Weights of a small transformer language model.
Architecture: RMSNorm before each block, rotary positions, no biases in attention or MLP, untied embeddings.
Training: a variant of Muon for these matrices, 3729 steps.
MLP neurons of a small language model. Each row is named by its layer, matrix (gate and up: input weights; down: output weights) and neuron, and shows model dimensions 0-95. Each number is 128 + 32 x the weight over its row's rms, rounded and kept within 0 to 255. Numbers have three digits each. A neuron's up and down rows have the sign that makes its largest values positive.
After each neuron's rows, "fires before" lists the tokens most often just after its 100 highest values on Wikipedia text that the model never trained on.

L4.gate296:176112123122098125128105205140095052138109119183085161119100093148183176088127099105120191153170094124099125096088124068114129069104083107122153171132111170094121088113158158115158155136143164050062129094166161179163116132117081120166115170146158167139149111147137056132082138134117154096
L4.up296:141092085140138133125103133120120129156151127107082168090138126148139152090114125140118062115223135146085146079154142134120151087164135156127081122125093093147187169169119187101064094134055127163144196092169151149100121114109176077116118169122140163120156091096133111102120166143123126062
L4.down296:187170124177091133190082148101093109160142080094116094108092128180160109122097170166127048073145130137075093102162152069086139153113114161085141160161112175136137133168134083171202105086147155146123181141131143085189126107124063130136124170186127109122164148112164120098095142126084080092
fires before: "a ", "e ", "ate ", "ts ", "ian ", "al "

L7.gate501:068092094074124115086162080179111142154164209099178132152108148160140137141146137082161161146162088128080154165107131162126103147124121109150107132124093078159170141153158130134130103213070145109125104132145078077135102130172160141101103126134112136095197180116102121080140080162140120150
L7.up501:070140122139134135069102131113160179151107190128169104055098135079133139120080144107165150132123069154114159138122116137085085156154163118110148100163163137135125152143111151140069159188112144151137127082123112115116104128127128104126151120153161111093152140167099123109107160150090098090
L7.down501:142157123145158097098121122137134164142082173220165155055090065148130080081101143138154123082128127138144136130199107090143121119126096119114149132130137099079104114119097112158153075117118143184141094102130121153122164111142095134185152083095111069158088119104100064085149186107145101103
fires before: "ace ", "l", "ac", "ay", "as", "| "

L3.gate120:141107118085119146176117125147074083080173053104156138111101090135168076140160141138083177095165140108173138061141067128077121060133145125151115154155161108134146154102137177138180168074144103162145164121092108121125142204108147141099132118120158108136110103180104119114156153093121166109
L3.up120:148160083129105082086107160134159132126133133160140151157087127147099109118100146085074129132117133092146145106157157114144129108123169155151143158141089067072170106127141163047129112111120105085171143151139175106060115150093110143082055083168086084189145063092134132119172120133136153112
L3.down120:141147089120108120142047147143194085123113126151125113107090168153137129138135152160098231099199154120136153190187108093066141127104165152149110139118124124131144146184111097074123166105155155095160140079082084086138153123098155129097139110129152160164111082149136189136113143122131097147
fires before: "e ", "ate ", "ip", "ed ", "er ", "ul"

L5.gate393:109118131101108120150129135069124106165116160130141142064153109141057130066132091118101159156107150128109138132127104091108202099103169139096115045138105163063098123114101118108147153115102139128128124093160135162077104178101153163067104071153132115125153126135136106120138179149154131118
L5.up393:128171107105134158144137138137144139108116161109121092102136131127097122159112118074060091131147109167132123115159126109133097115189109094099162122092135118112132175122093114090115123148130141148122134089183132104161110139124125182107119120095190101141096140109166082187120204172098161144
L5.down393:153134164193154153198167132125105120145144135127170133132131136153142091174092101142089021142139135161151136112148147099092167171088153180070094135179167143149105146103136128126140122137102136136090146102125090125107119100133112124107118152152143118166051078208129170129112143131153138144
fires before: ", ", ". ", "\n\n", ".", "\n"

L6.gate348:149110127125097142162142068130149107167167113103092162120153135133131039123147087143087106124129088099092180116092111199112110148110223131111113110119168140153162132136152150112127141124166150114128122056172104147141165097125107159179111168125092160100134142090099119092170118182120202139
L6.up348:110101122134108175147118124124149085141174099154102154168150131165154025132119074154068162135110106127094166114091091176084143119134215143076101117107180151174148150128135156129158118114166119131138116063133114183138073126096107132159142156128134132122113137077067134100169151185174156129
L6.down348:172100172158119156114111178116148121139187135133131145157096150136180070106136138146130000170122120137135148143107088203097162108086137184085139125102190146144135128122152152089136117099137105142122108073141115121077119179124129174138139155125113126128084151060129099072182166163160147158
fires before: "==", "===", "The ", "== ", "In "

L7.gate408:138055148138091108059117156155127152142130119108161110149120159159065142095132121189099153151113137118163131152103160155118148094137137123119210131145190161180120137142131185123134048122163192110097152111143103152078119138127105155115104177148049138108127089058117077128105110143094079147
L7.up408:122068143153164163149140155127141115146165142061170113085116125147148077133179166159122160080130155130120175153087095107085133118123111116130149118151181181188149126065131124159096141144180098132103094087120176130123125123109185095143110136178124181186077095153190094127115125137135123137
L7.down408:194090172106157151051101137087130137140147144104129167074126085154178097092148140116125085183084099104141227072125133166081178140101124127124140125121085082145118187093161201133105091126091102161099172114139098128158105114124101117108156131145169113098161128147105094135131154122221105077
fires before: "==", "are", "= ", "===", "| ", "S"

L4.gate532:117090137118134138134087126153083131081149057159104182096120164136101098156155117130104119151114167137093102162146109120249103176091144131126095183094136077147183100082134125079127152071145146101127116114117113124133094139099175144182120110084161106095117162137111081171182060109103130118
L4.up532:111161166097118032091148169108151160106132093153160106169131108131134122125096138111178113138138100152075110110134050156137126123151144107132147176107055112106108056156166167091145171158144131085177084147149111164172120154180087150122123151139122093091125131168185135106123150135082162149
L4.down532:124128090103162129157131110105123175136079141146145138201125124072116153148152182133130148127151130146157129110116064152170105124117148160178164067150108139118136102083186090134164103082155162125155103157129117172114139083179033097167084159116156140124130179149108150169112138113114150102
fires before: "th", "d", "f", "n ", "/ "

L7.gate181:157090121172100170146133116093129147129106094133170074156072079083092113165142178132128125150139074153107111212099090106119205161088145118133105106123159088133147141115145201075123116142156088159077138122135106127124150099112061163120108150080108132125138105109122091176103193109174208066
L7.up181:202100180132120136129112136118101145176140186103124116158145147120085075109109133102155222100135126139103182104060157112069140100134159196093127114115122118126061188138142107148141097117187198120084091126155165098154104159174110082112144146131119114188130175138144096064123190148175165095
L7.down181:134121108132118124120129049070183123158156151118155157097099172121101091142160117173124063136138145109075136133148154146089158147141118185115122102129176119166141111120155147215165088124106115164146113140102118097141068082145126146197160127164144149164116128084116144047124116115124139089
fires before: "==", "The ", "== ", "In ", "P", "==="

L4.gate63:104103200151160114124141105066151095123151085163125074067108171102166079210129128154134117135210143064086107139141096136134161141126120113141088177097104133122161100129141092134111162123089131176149107084138171122070126079106129077123142131154068099098209157153106147100132131099136163105
L4.up63:062091130176168086148118161118168110116156071118180119151114097122092185168123136190044111118153140099125167138137131163148177176151147096065090130122125120149127164146138117147134089114096172107193094114122143070092086115099089117073124134167137100164105160127138153126112140114121085092
L4.down63:149153129080176094140137157120180167140103167161117088139184089127148086114136148101151000155164125140092169107158112086147154106086103095156119166175118094086091150095084089083135186144110126066131105132114150108100092096197123111130166206103106139106129113131127113082103126142161105123
fires before: "| ", "|"

L3.gate540:121126159129144128121091166162109130158136216094143125092138164109093160182102086132134155174145162149092079171103110115136172131172100171105148153131104166185157113118126102077139112095083113164129160086149093073082097151119104144129101125078098123106157096092141124092143209182085095100
L3.up540:151101174143189172109150092123118102150177116093136079127148165197132115173134105088142152140174160105085143094137104084121084163048129111094159120127065109101144123130102185142095145142116154121123135130136070148132085166112088161129124146092112127109080063130128135077183097084076085135
L3.down540:145114119126063119095098136082137161196116162139148185115143070191135087168095122141104000172179140102168156157130124190123126146125113167119106089112167133126154135158106092090147072131060164147072093109098102089110109096073134112127156085136151134108137143131163150084158191144181113153
fires before: "The ", "In ", "S", "===", "- ", "=="

L4.gate181:104119171180142109175134111170099085107123170098160134130175135138064157048156141162096137128158148191115127102132070136083111130078089147129117157138171084142177148110066164157168170125115139130101155182115105190081128151134115116117113137103104108088159092128143162072131127155109117160
L4.up181:120153171164103123108105111080139104128094150133084138203148115076076080076115131158116082139177146099122096110081107117121172123144136156161111159108139136104126196183128159111180080091150153130107054120134097100099088195170100102097084141133113146103126072112056074131112142118064168166
L4.down181:117112112135192107146093098136087092137153145185105056093113105129143105185132154143108132112148124138122099134108171107140156162130124068135176093075052103197164108098127169133153141181102164123090149133128130118163113172127168116126153082086145138138124116135096164109168078106111173146
fires before: "in ", "out ", "e ", "ed ", "dr", "d"

L7.gate23:103112158122107182111118108119139110159160139161147159179114155159159118119121073106133101088155125102113105215122089171043138130088138152131074115145189151114143150135178143103092135142152139131150161050181085123129112104159165123121139126128136110111117158124108106123165137178164144158
L7.up23:162117187149136086092175095164114095134116111094162101177028098110077115096145139120152133180132065132119149134066169146072118118146185132124080098065150097119131159150205181104136123109179150178108176110147103140110116135099113174108110142115126155129101160084131090063219097161111127115
L7.down23:188177201179110151122125168071171144146134118160046155133136055143159086129117129165130000163083128173119184192093095198131171121133152118109117099128119143149152100139141138097164113115150125134083145094108143082125128141162152133175115131158119125092072127117088119083187113089131072133
fires before: "==", "The ", "===", "In ", "== ", "On "

L7.gate33:108085180123135111113159116144155197181094189116163139176188158095092098050145063089115059089127159113114162099102079106108193090105120147163204131128124153117089171135148083149144120127157098095159149125226193162149129097164166080157087087078175119108154151118091105188049143175137168136
L7.up33:106137121142085106120155127129114121128181102130114159171085174145113138143139104086138153065169097096203139069084117142168098107144142141094164092154178154145138117057102116106162125118080127142105142126132170101153214144148167158131140156168107145189141084137134110119104176143141174186
L7.down33:156161142101098104072203202152121140145147115132086161146157137090151094138141115176154009134165089126145175177117137041120101165109094147111178145142142143067113155091196112166148097190145137173148127104139168171143039115125155076166092129156119140083108152096185191109129142158134175122
fires before: "ed ", "ing ", "en ", "h", "e ", "t "

L7.gate493:116154215141088080176116120109112120226107177122122118124092148121068076136084135116137131093139136108106143159141112192125161107089138109112167126090120133151130137097136137077131123132162070148127135131158099155149108094125104102158156092136121142138111070096126075163087084122132132130
L7.up493:083153191154098108165114124131102089209127134180090070169119140152107056177115063156099136121145115103131110131132116146139225092113131146075113075105140115114127140180097136107091071100132104105139162068128140164138138158143114135128168127116105133148157098139206172104135105124125155057
L7.down493:163132117142103134110114184161122120127140125178082194145145104153144168146136124147113004148176129106122112128101199115114182105100109173135143148093084133127123156198057116103099135083189172109117090153099114103107113124136196059126130114137118129151124140097101128134180116108106146148
fires before: "ed ", "s ", "ing ", "ment ", "ment", "anc"

L6.gate45:145107143120115165085096106070134080128131136085133085115160137130098067109135112058135093156116171126097120140133153134112124125133080195138126099167091248107078119159128154126141125167121117130107165165199169105120173129108126115143129138106186114131126136172195078149102130145124113168
L6.up45:177115129069104099134115147150108066121134113148148104152147150116130152115116170183052172113166162118116132147197134071154144084117178137180158151131129114118144107134115120121104091162171111121108174093143119154156173138176053081137109064106086032094121127062126070143144154124115148081
L6.down45:151189139124107202074094123136115067097137110148142123167162140177096186120124110129087125150120086121097141072140181138148216135177071171137137145147128138129167151148111150109147131136151165178119150171130195111134114134122154105108170183180143155095159145182134148076082138100113072167
fires before: "al ", "es ", "s", "e ", "y", "t "

L7.gate499:189083130107192099121145184155157098135077130161162119145147149143128077133152081158079159105129131173126160145112150151125141114081164112178144106176170123175135130159147106121172105128135131128159151100139180087126102188137150138103173194138084140158112122136122116154123107119067144090
L7.up499:078116147159108086124140145090159090096121146112091071188132167112091103156099096159113139145092161066094162099110044122136119078115161125111167147183178185104147158142132137036099096159127072180118165134104123155077139140071168090121141122166107142146131087139144131130116148092078142099
L7.down499:125086102206146173140129095135142113168111093125096125144166131092099116113137122180097013126108066131079176130102154163093116099150119150140183079153164166122133182162120174071158088176062110139169112153130136161152127140146152138110118099104052178143130130128106120151151105153190122134
fires before: "s ", "l", "t "

L6.gate11:172121135077167186173149154143121065123178102079166165173128156153110140167123099085117120176116127193156165146124152115104122096109203179157152163129106179159180109090137132141140147127147099145170136117163154154127213119160142091087124111159112137174150141131128071128073164105137096114
L6.up11:187135139109139100162129129168139116157135064108181136118123122123135127130100080121082097110149100106161126177118105130139135147108133177081187107153117160117156123038105080158141090126136061097095159102108084105161152144134151152146144146123097181110166145135146101139077138085161113090
L6.down11:094092147144191131125190185122112150106162066144152152134104187146115040122168081142144133175150152071117159123162118191135107078107155075136115123113114163124143160161124166116121109102159129135130192182143156071120073075125214118145133162127135118157115096130115117138188146140089149170
fires before: "| ", "s ", "of ", "als", "on"

L6.gate639:106074173141124130124133089097106184118162110170100107173077181105210087095157172102171181158197142112102116078085153142112107181124191099131118135122126128163138130109107122077099159106106134115164109087098211156148175094107147184097110134119161137154126153138161171122106133132107089109
L6.up639:124144112129118117091137080110162138119093168172110115101142082146092107139126164147080151154089153095084166145116153099200156144124180137113132124127117120120095136098113104115149109161075141129141153084089232109139151128182105119138171138104177119156208082111095159161152128134141113168
L6.down639:070108172137149089111132159142119078076104126071143138132168122132196113052123088127121040152147114157111139118132092093088170123134104087093052092122112122104122130151121127107157156157102125165103128141135049098151115139163149153153092166137142156111105088160194095156132127129180143197
fires before: "the ", "|", "a "

L4.gate679:163074129112144161139113146178140120130147190142085125068155122126132108129088063190144184093160091113092183138086114108132159159101113179164144106082132183129127161113165115161148155128136103104087137101140128129120105137159082123079109202164141175109138109063147131094227149150116140127
L4.up679:159118139120103130145150183107104162180156122097111140170119125125097140126090123108083120118155119099152170102101043144125156084078151150118118178104103102134089188108157109125116137120128083166101128142135101115051120104069171168116141164105084132111121124141099091169154160087116148144
L4.down679:102125217152129170084085143095183145134092193107059097124105129101159157146094140115163011108091137129142135102106130141091189137152123128139227152122152159159119110099138140112129090093095133085126098116109118092080135073149161112105127117097102113084161053117098126058140169130146096118
fires before: "==", "== ", "In ", "He ", "===", "The "

L7.gate248:178103144077199103107152144191110096140157106092173185110112104145120134116164063103118112119093203137111145126169100147101183142099146164115177135137109161028134077149188100151115090113083134113206129157175144128139122079190135109043117093105158098168103131045127156115143090178156157179
L7.up248:113083056049114089109114168190141160172101138122171135179152096088115097083143133112101077149080164136095157153134114123089112117154148130125065118148083128154095107120128148107115193063164138141144101124139157150090097096124095110082135185078103083075112065114061159190167160157161102154
L7.down248:146146133136144096071164190143113152134106119173121128108173153132115088167148142120102065156183162072121112140155216140131130115148102094186120120095117146151147106112128136150202097140150151122113127098134101170158078149092124120156121161204100133112153102143129047194114095162107104158
fires before: "| ", "ace ", "ot", "com", "e"

L3.gate338:150081064154192139141146118144131138145168128192099102159147134163154127130170071129152181141159153145099164136108144184146117132124166160150133097046089165073158163094168120154162088113116115111157194092136000116137053115130157157043154099124154147125166192102205132142123165112101116102
L3.up338:121108158155161134125170148163123169149099171110136138117179159155101078118191143185152143148185076176154079111122150162133120090069151075116114145187141157057114136108079125127171180170165153108155113073107116142139111124139107138133173114143102159102111125092125100174142174178119113169
L3.down338:115159120119144146177128132136146116177095149134137118160142149135103118060110110159129185161074117148124106116180049128093175152127136117121201091116138155130143129093131085171174165156107117199110124095087090078097143148131104114197173132231118163092146140127093114137076118214075148206
fires before: "c", "ch ", "v", "ke ", "st", "ol"

L7.gate690:152098111122132148141167149106142137117121080127124082129163157112185118172191097123134068156126105172137151152102155106182138108101094099155124099205090089068159157122146126136131131129068098146151141064176146114142112164059141076119199180120112159156181176149095067125087128108121145147
L7.up690:149139141145173148166100096078095077093162134156131109130093163093073121151096099132098125154111144112109127171146087094119120188128093152086159141161114144071182084084182099155157155145088164171135152100134093152117101101142164128168146176158152103115129116152142133142085091103149141125
L7.down690:108170103150138159066178171160127135172183132145124187103178159198189106187069156123132127129157132148137158120133136137154171099158162130145110146115126142167122110106125128131105139157102133098168128110097152150132097137065178145167145175129126159093154175164155228166147220109145184053
fires before: "s "

L3.gate439:197100078108112150146105127156064120133133094110106096146144108123111090189112082108111157114157107139124109093132088119150067132091134175072113133113164140141109072142090107119152081117148122079149113089193184190109091090046103127158142132134066160094138146123095120133168132119116138125
L3.up439:133145148163084156097130145137147201155169124148090131134121112137115079107169158110131064156147120125148103122121084135108120102156109065131228158134105140144141113087126118116119125112191134147146129117138098053119143147080162115113061059162119107117106165093152158094073119098078156182
L3.down439:123114118171105131142121141130128162155165105158137091148128090115143088091110102146054120100099139155177118134157102121106171163155189132127173149122109102141133122132158146111140098123159114111167138091163141138134144121123211118114133124125122145172138123148165117147141068114110138151
fires before: "| ", "c", ".", "|"

L4.gate152:129111098133096170071094135123096092158149133084164171157120108124119141156123114082117112115194135127101119098137132105125143168124155190113198151108119100175171081169124148162154119104161186131139165163135077085095079213114105120135135102132048132134074138121124149111128102069189160218
L4.up152:189081150143190086126144187181105134202168115066151114148174126110142169152076100109132123118098144145126086149119132126099190170205141100124096097130171130195154131089120196144081120113100122135157139160132115186101126133147057171153132105136116167093121109068130139124117102166184127124
L4.down152:159110127108108147078162128138071064158149140105148171066105154108137085150154129151128000164151164124072195160113136163086121106130119194155097148108179119191111100079151111080135081135082125112119110118090168143139113124080151167173145141109149159136117132140114086118133169143167155102
fires before: "\n\n", "The ", "In ", "=="

L6.gate353:176082175138109116101097155151143087090138156088117086174142138147111060101112119142086120145049183123110086051119104149194106145130141109165087176149060201089128094173131109144102178084141130089183137101125167105115103165176129125116114084124089115139176172091158089153120113134135101134
L6.up353:128094078149187158177126138131175118154125159134136144128089171159078114142135122174144177107077124155142102092131123143190130103135115136144100146103161113101118106112163148114115133135091201085143130097155088144099141101141146106068145124131113091168129126116121096218053120127168151142
L6.down353:154117069104140147158148098126078111143177099113122099155163133184080150138124170140087149098109096145144220151084141120132151147116135169182138117117112098082158137132204140129181129163182151143092153112155129125115159151123098149138107186108108133169118109110096099146104142160147078143
fires before: ": ", ") ", "), ", ")", "\n", ", "

L4.gate375:140145120127165134112112184037139116126124123130118131153192137138110087070129079173133071115156137125095147127137159120105162133103186094125135097092115161195169133110145137056071106151114112212122172124175107071103126070150132153132102089115090143072070075152112160123142080096151181179
L4.up375:121136068085064146108153160128075097167141108086145140120099065171047106017113072110132128139103122103138218126132166142100131116145104161162167135130164170134163156129165124119143097153146153148153103130142157132124107079124138132119164116152123143118086101086110143082118107133115143126
L4.down375:156114091120125164104095188094133166146143128132132105145119112097129090125157081101110000125083117104070133120151133181122165218141184157071172126094126124187184139084126173115152087113093165131143081098129110111129092072144154108112109159157136153163083180078122162035099131123145126158
fires before: "===", "==", "== ", "The ", "= ", "R"

L4.gate301:196092068106159121110102149117115124134129077177109118124161150092198126109125143137098130106117141114091137099179111150120118132145138144115114183083153129036132147090111146065095159077138133093129123079119153114125141188112162097146092129142108176098123164135130117146135114103136150131
L4.up301:198208118117140074178097145124107115144116140102153077118023148167086097148122136085061135069118159120158114127157164149114154147188134126091142106106146145139132128082140093129125111116137109112147135154102130121073167127138134141118092146137172161136165173193082165193047152131126119145
L4.down301:047136088108148128167176110095190106139119092159147160129151083133184073101125125114088125180122086135130139086133151095108149205154140133087111100100095190159128128111066047081191075096141133167104122162077100106163100138096121147100184145116131137162106049117092145180107120098141129144
fires before: "al ", "\n", "s ", ", ", "ned ", "ia "

L3.gate174:139086129100073136092135107056132136160100106029115140132119207073145099114103177168127180164107134150150110079129098121165109171094091157132095190126112106108124179144149154098077103120153131140092110070153174111155105054190108107095110161116129117141172154179145112172116150130114103219
L3.up174:161138082065108080153088177129107142126134114149126155159135174082164127162159035121140126104172110076120094126207133178075153123152132103128116104134152133110108101112119147135090174105135167125129089155157109086104107150172187085112115123147098143155141088083108084122097135158132130155
L3.down174:089136116079133151093128100108092097128146157150139169108116066178078140112114124165146111140137155080105128123102077085080175103091185139153056125076152131113156138136135092100115131107158105127109130149121127120202112108109157162108130152114097105093106131090090139145067115155142126187
fires before: " ", "pl", "p", "ic ", "ic", "ent"

L7.gate403:110097130106135166164176123155137180088139106071193133121119112170105160136076143117058164163137144118146141190159097200127091076163122145112143091160141162154100101132133128100125125115099060136168168100100145128131159130183192096110103152146116121157133169130172184170099116096098100141
L7.up403:150113128092073104093100086239198155137162142107184155182095108130181106109111147117133136063128102151110218161126130097170111088138112107115107130158157179115125167130155112205099145133128172124115159172154159115087116120101146099128127135104161132115104167117123131125117085121151070121
L7.down403:145142181132187161103077160083054112138126144130121134081165116156204129086097113100147162151189091090141168129167115112155122138121101115137126141143126161116129114099102087138180142115105100120130089104148112071171134100126125082172127146146143144180088137114080084173149114144154125124
fires before: "| ", "ip"

L4.gate486:171035167158049107151129093145200102106183119124112098104089106128148121136128119130094145094131096127119115153114187032075084092099143146160159113100155106126118106073121126106130161172139110099173131099146195108145185098110090138132124052176153056135069181123139179132090076145095110144
L4.up486:136123074141096045157143115186114175118140125115112117140125121152108148165177150152063102048128147167156130049093101140098163145117156127091128152132171147159114091114130113140109171154115177093091170093165194154140096142159171165133126090154095149037105139143121108149112176164151118104
L4.down486:107131095115148117137135132095135144151164176107143117113151127088178172101133124116062027115160127098115079064153061142172105183145174116120131148153173114171108248128172094042123085168129136100182126130119131162092118108118093118142101209158157157101145140087197144129172111128143130083
fires before: ", ", ". ", ".", ": ", "d", "ed "

L3.gate504:218118112147102126134140175115199168170135161181178110165162097080140116137156088136159143169119069106089143176135115137074122127133130131038188110179156118159173101122105125072130159148136105127121103129082105093094153166117118191086091136116094161114123097125113090140123094122115143127
L3.up504:172130149185101100088093134122185108079131123068126103165190115115086172153147130154121121144135186077165123182137147112185146071116143109116112101106101107096131166148083096200054096173094150125122111114178068181083170148124079141156134097117124167129107077143184106117132105114094101150
L3.down504:163100191119158153163175126054177151159138118122102104114159090072127084180129119154124099127114142150077149108152092177155156139108096098198146156178091150111092132144087156087119130109088148104114165172073112005158091135181147138129160158158149116075147097188109094079088142162179131126
fires before: "\n", "\n\n", ". ", "s ", "."

L5.gate111:178108173168132125143072115108128152140100099066131120186100136108133159171090094111123190164099182144123100123112162173146064158127184101089098182062076093075114079185160170156170081134112116114096073095112152120109117081062125138114138128104115088108155111116142119146126137167142112100
L5.up111:101114159186095123151126092146133115132165086129102159075212172147099122166101185103146097133120151088175083138196112155095144212150187087092142110104104158100150110142201133095057143114122110117101146152120148126043129182113168089140091148162098106144166147122107105083118122109184109164
L5.down111:157108142128134156094140149178138151148165141106077160053115154090076105113095103123097117176147151152127082082142106172121130111095166137121095134137081093141098161122049093194131128136148104073131186100135092160150153222139099117135153184170073089162089083099119127144136169190090142128
fires before: "ic", "c", "ic ", "| ", "ent"

L4.gate617:100152087134161126146206160107158142129115174194150140070128127154155120190143108147140156139132140144117163072135151130121117141138114136083128128096130118138096130191097104177127139097092093089156139086117195142085130144112132095134085109134124180100143131104066111188081152125168132147
L4.up617:145124162086093112133120157084183141134120108136185125152153098106096168156120127119160120130137125085104064124130118132148088177137122137068098133101141160115094158105118135125073112088102113138118111169156146111113116113059223030117146120101122133090121173093136101079126099115090146121
L4.down617:158087151152103164095125088145048051133104085104141109110156121188152168113110133067145051116111144078107115122118122128111140138099118139144126122123082142142168209082143128106119134135096076156059171115135077144189134135166149084104090169181118187099129162163132103146103106129107135116
fires before: "s ", "c", "e", ", ", "a ", "e "

L3.gate386:121086099128097136154166130081154164163087104128090195173107106140077094191144090152145104120184152171149128083113092156122085112104127150154146116085133101085122113160191094151106196097118041101118134121148153117116098136150149119112056137126151095116129180095083104068139076156127105125
L3.up386:155114088152136113192134077134134057185093144123138121185060117130151154184162138137139053087148092154129130104121116179079171117131155124097124159145099093140120168156102138080159112140102137143172103148124103187127118054065076118112216145156155109160121122186087099148157090095145144076
L3.down386:122178092112098093164091184201143144172123092146191125111058101124195161129117131139081104148110088161128169082146087100138116105106124147109119107146137128124136129150128123049131142147081211164121116163117085156114175101149100128181163100177095132190161127149160148135160107167102166124
fires before: "of ", "h", "im", "er ", "ever", "s "

L6.gate475:152123105061108077122178145133156149191127157118154114085153179146120135136107121127120156204085177131166141169143123157059112050124133135045074134090173161156130145120191169134129116147120116162179113128056087067126142148132093068164141162153180148144078166112129092156074125111128152132
L6.up475:204130136131143127139137116142114112148141153153122153147102122218177118094118178077098118061128171104118117102110109101091115148111109134142125102140026186050167051041139129128141100111104082089106112111145070153155099114116124055146134114158202160152145121168128148141110138191163059096
L6.down475:177129109115139131091122111141183086111126098109101093143136159137143153098191168136186101081162085110083152095167119125169158122137064104135134092148102059082118137063133082121122148116141150140167106179102194129120134158132128093155123203070190096161128075119182065112166105114160114111
fires before: "| ", ": ", "ent ", "ob", "ber ", "ion"

L4.gate220:132150116161103156104145091191163134089151152106129072133158045147114131126124083120115205086123117101127133144112076114107107161172102203093098152126121084167142102171115144187153190110134086135130081072139130169102081097114115190154134174076166148129141187136161165139125070134182113147
L4.up220:132123136166174164126130123145125173085136163150103156098090095104094154076184133098108109110128139090137123101131177134143174098143133148056089138222114073092145129039096058100153125175136102135128150027092136153175154142163146157144148132129114128125124092146143108173073096180136070167
L4.down220:090108209167122161082164122128127154106090157121125125126167095159156138158110120087134080148138104108143149116126144139125102194163160148129142167157142093130173137146103142139172161115129135144136079132163162178083081079119102104127148183117153074148116094074102177119133108077163057180
fires before: "u", "% ", "est", "es", "ol"

L7.gate613:130123182090121121057144119119127124115152113135128113088135098155134054111094107079108146112182172128078113204214144148141072134148129124092122085105120086048125154072201099134126139092142159137137075141213081167144115127050050148120164147057146159109134156080123122114136164126147097138
L7.up613:167043109209100151131133126120133117081057118181153137138103143156180155198123150073076096141122094153065092114114157133077128148079163092118134136137134154132104078140128058143121103115171151096110178150192097089154113173063134164143167127195121144160084094097165121151129138153089152126
L7.down613:135181141101145110049093124129180172135100127131103144180171185115118126079121106106131148138074149176136135133087186139151176122102113113086130144090124136112167117090118114088102068083100144140150162099136114140172145166164099105154131111157092112108126131065125117132094118109094146125
fires before: "fe", "f", "m", "st", "ke "

L4.gate98:167063110096119108140118096117118124122175123053203160147102124132140078140111130091171222157096134124120103159107131113145101091066120147099120132084148113071092118211169092152096185113148106151113169105121019151087137143147134122139112118100135169127166094125159108099152163086140100217
L4.up98:126134141143103104094074153191101119131117153094123105177140144163105122166153097105170212144089193132116139153091138104125117110184064177129074095124086117107114131164066100129114164123152143135167179112130127091055089165109208136141141132134076140143125113103139067073070123143098121143
L4.down98:140117158114093066144132089110169101147131058069102143127133118161124101113075093122145057126158134135139157128100139112147162105111131162147131129125157095112154071176179112139098108105162063129115129141126089127165164136153114143186134110145190039098158105109082120140043171116116125154
fires before: ", ", ". ", ".", "\n\n", "\n", "'"

L6.gate361:140091159101139139198091121128181116072154174167168153126080147140143109176136176154135189073106162156142115167142133130123135128096138123073138121112142091096093108074110085145164123130115167084098182127212102114158096170155129087151146056077187115107150115098113135169128150132040125128
L6.up361:217126172139118099090166104164103092146086119160133171129089156100102121154167151151156131109152121144147143086164102154125074148178101153149103129142149109091134115144156114125079151124134112161111146112154144111126105162120127133099137139117047239085091090132157134151122121103124107098
L6.down361:122111151085118112110120129100103042115100172094102108184142115097181148143125065098147000193084151148121152128143107157100139130114172188112142115179167190135104071124084084133113166110105140115093189138113128110180104131102208101119143055068124144161123104153159087081152113171133127093
fires before: ", ", "iz", ". ", ": ", "t ", "."

L3.gate696:135112162158115156082075114094175084067108086137126069096073148161103126178169136095126115111154112089130118109057054124165206104151104177137161141119151127118140120093190105079106138113157082133132108147181069143154116084157100125104074138134099089116116123093094077125145056101100179163
L3.up696:194121143127076146124142127112153170128131108147133169162127124144067108134127094164153136103100067133086172153084110087103153057129100169129156139143130133121089134178216165146126171172176122185070121186124197109063143090145173129034111179144145122122129116106108093167122159111104149137
L3.down696:141082127143119185102109098135174158113090166148139109147072068151112176161111103115120101202122113121142097117165180055115155108082150155104169137128053124137149156161141141094099091152110121069081135135120164116101134116106178114144120143117141106121129137082064165144138117116114098095
fires before: "- ", "The ", "\n\n", "==", "== "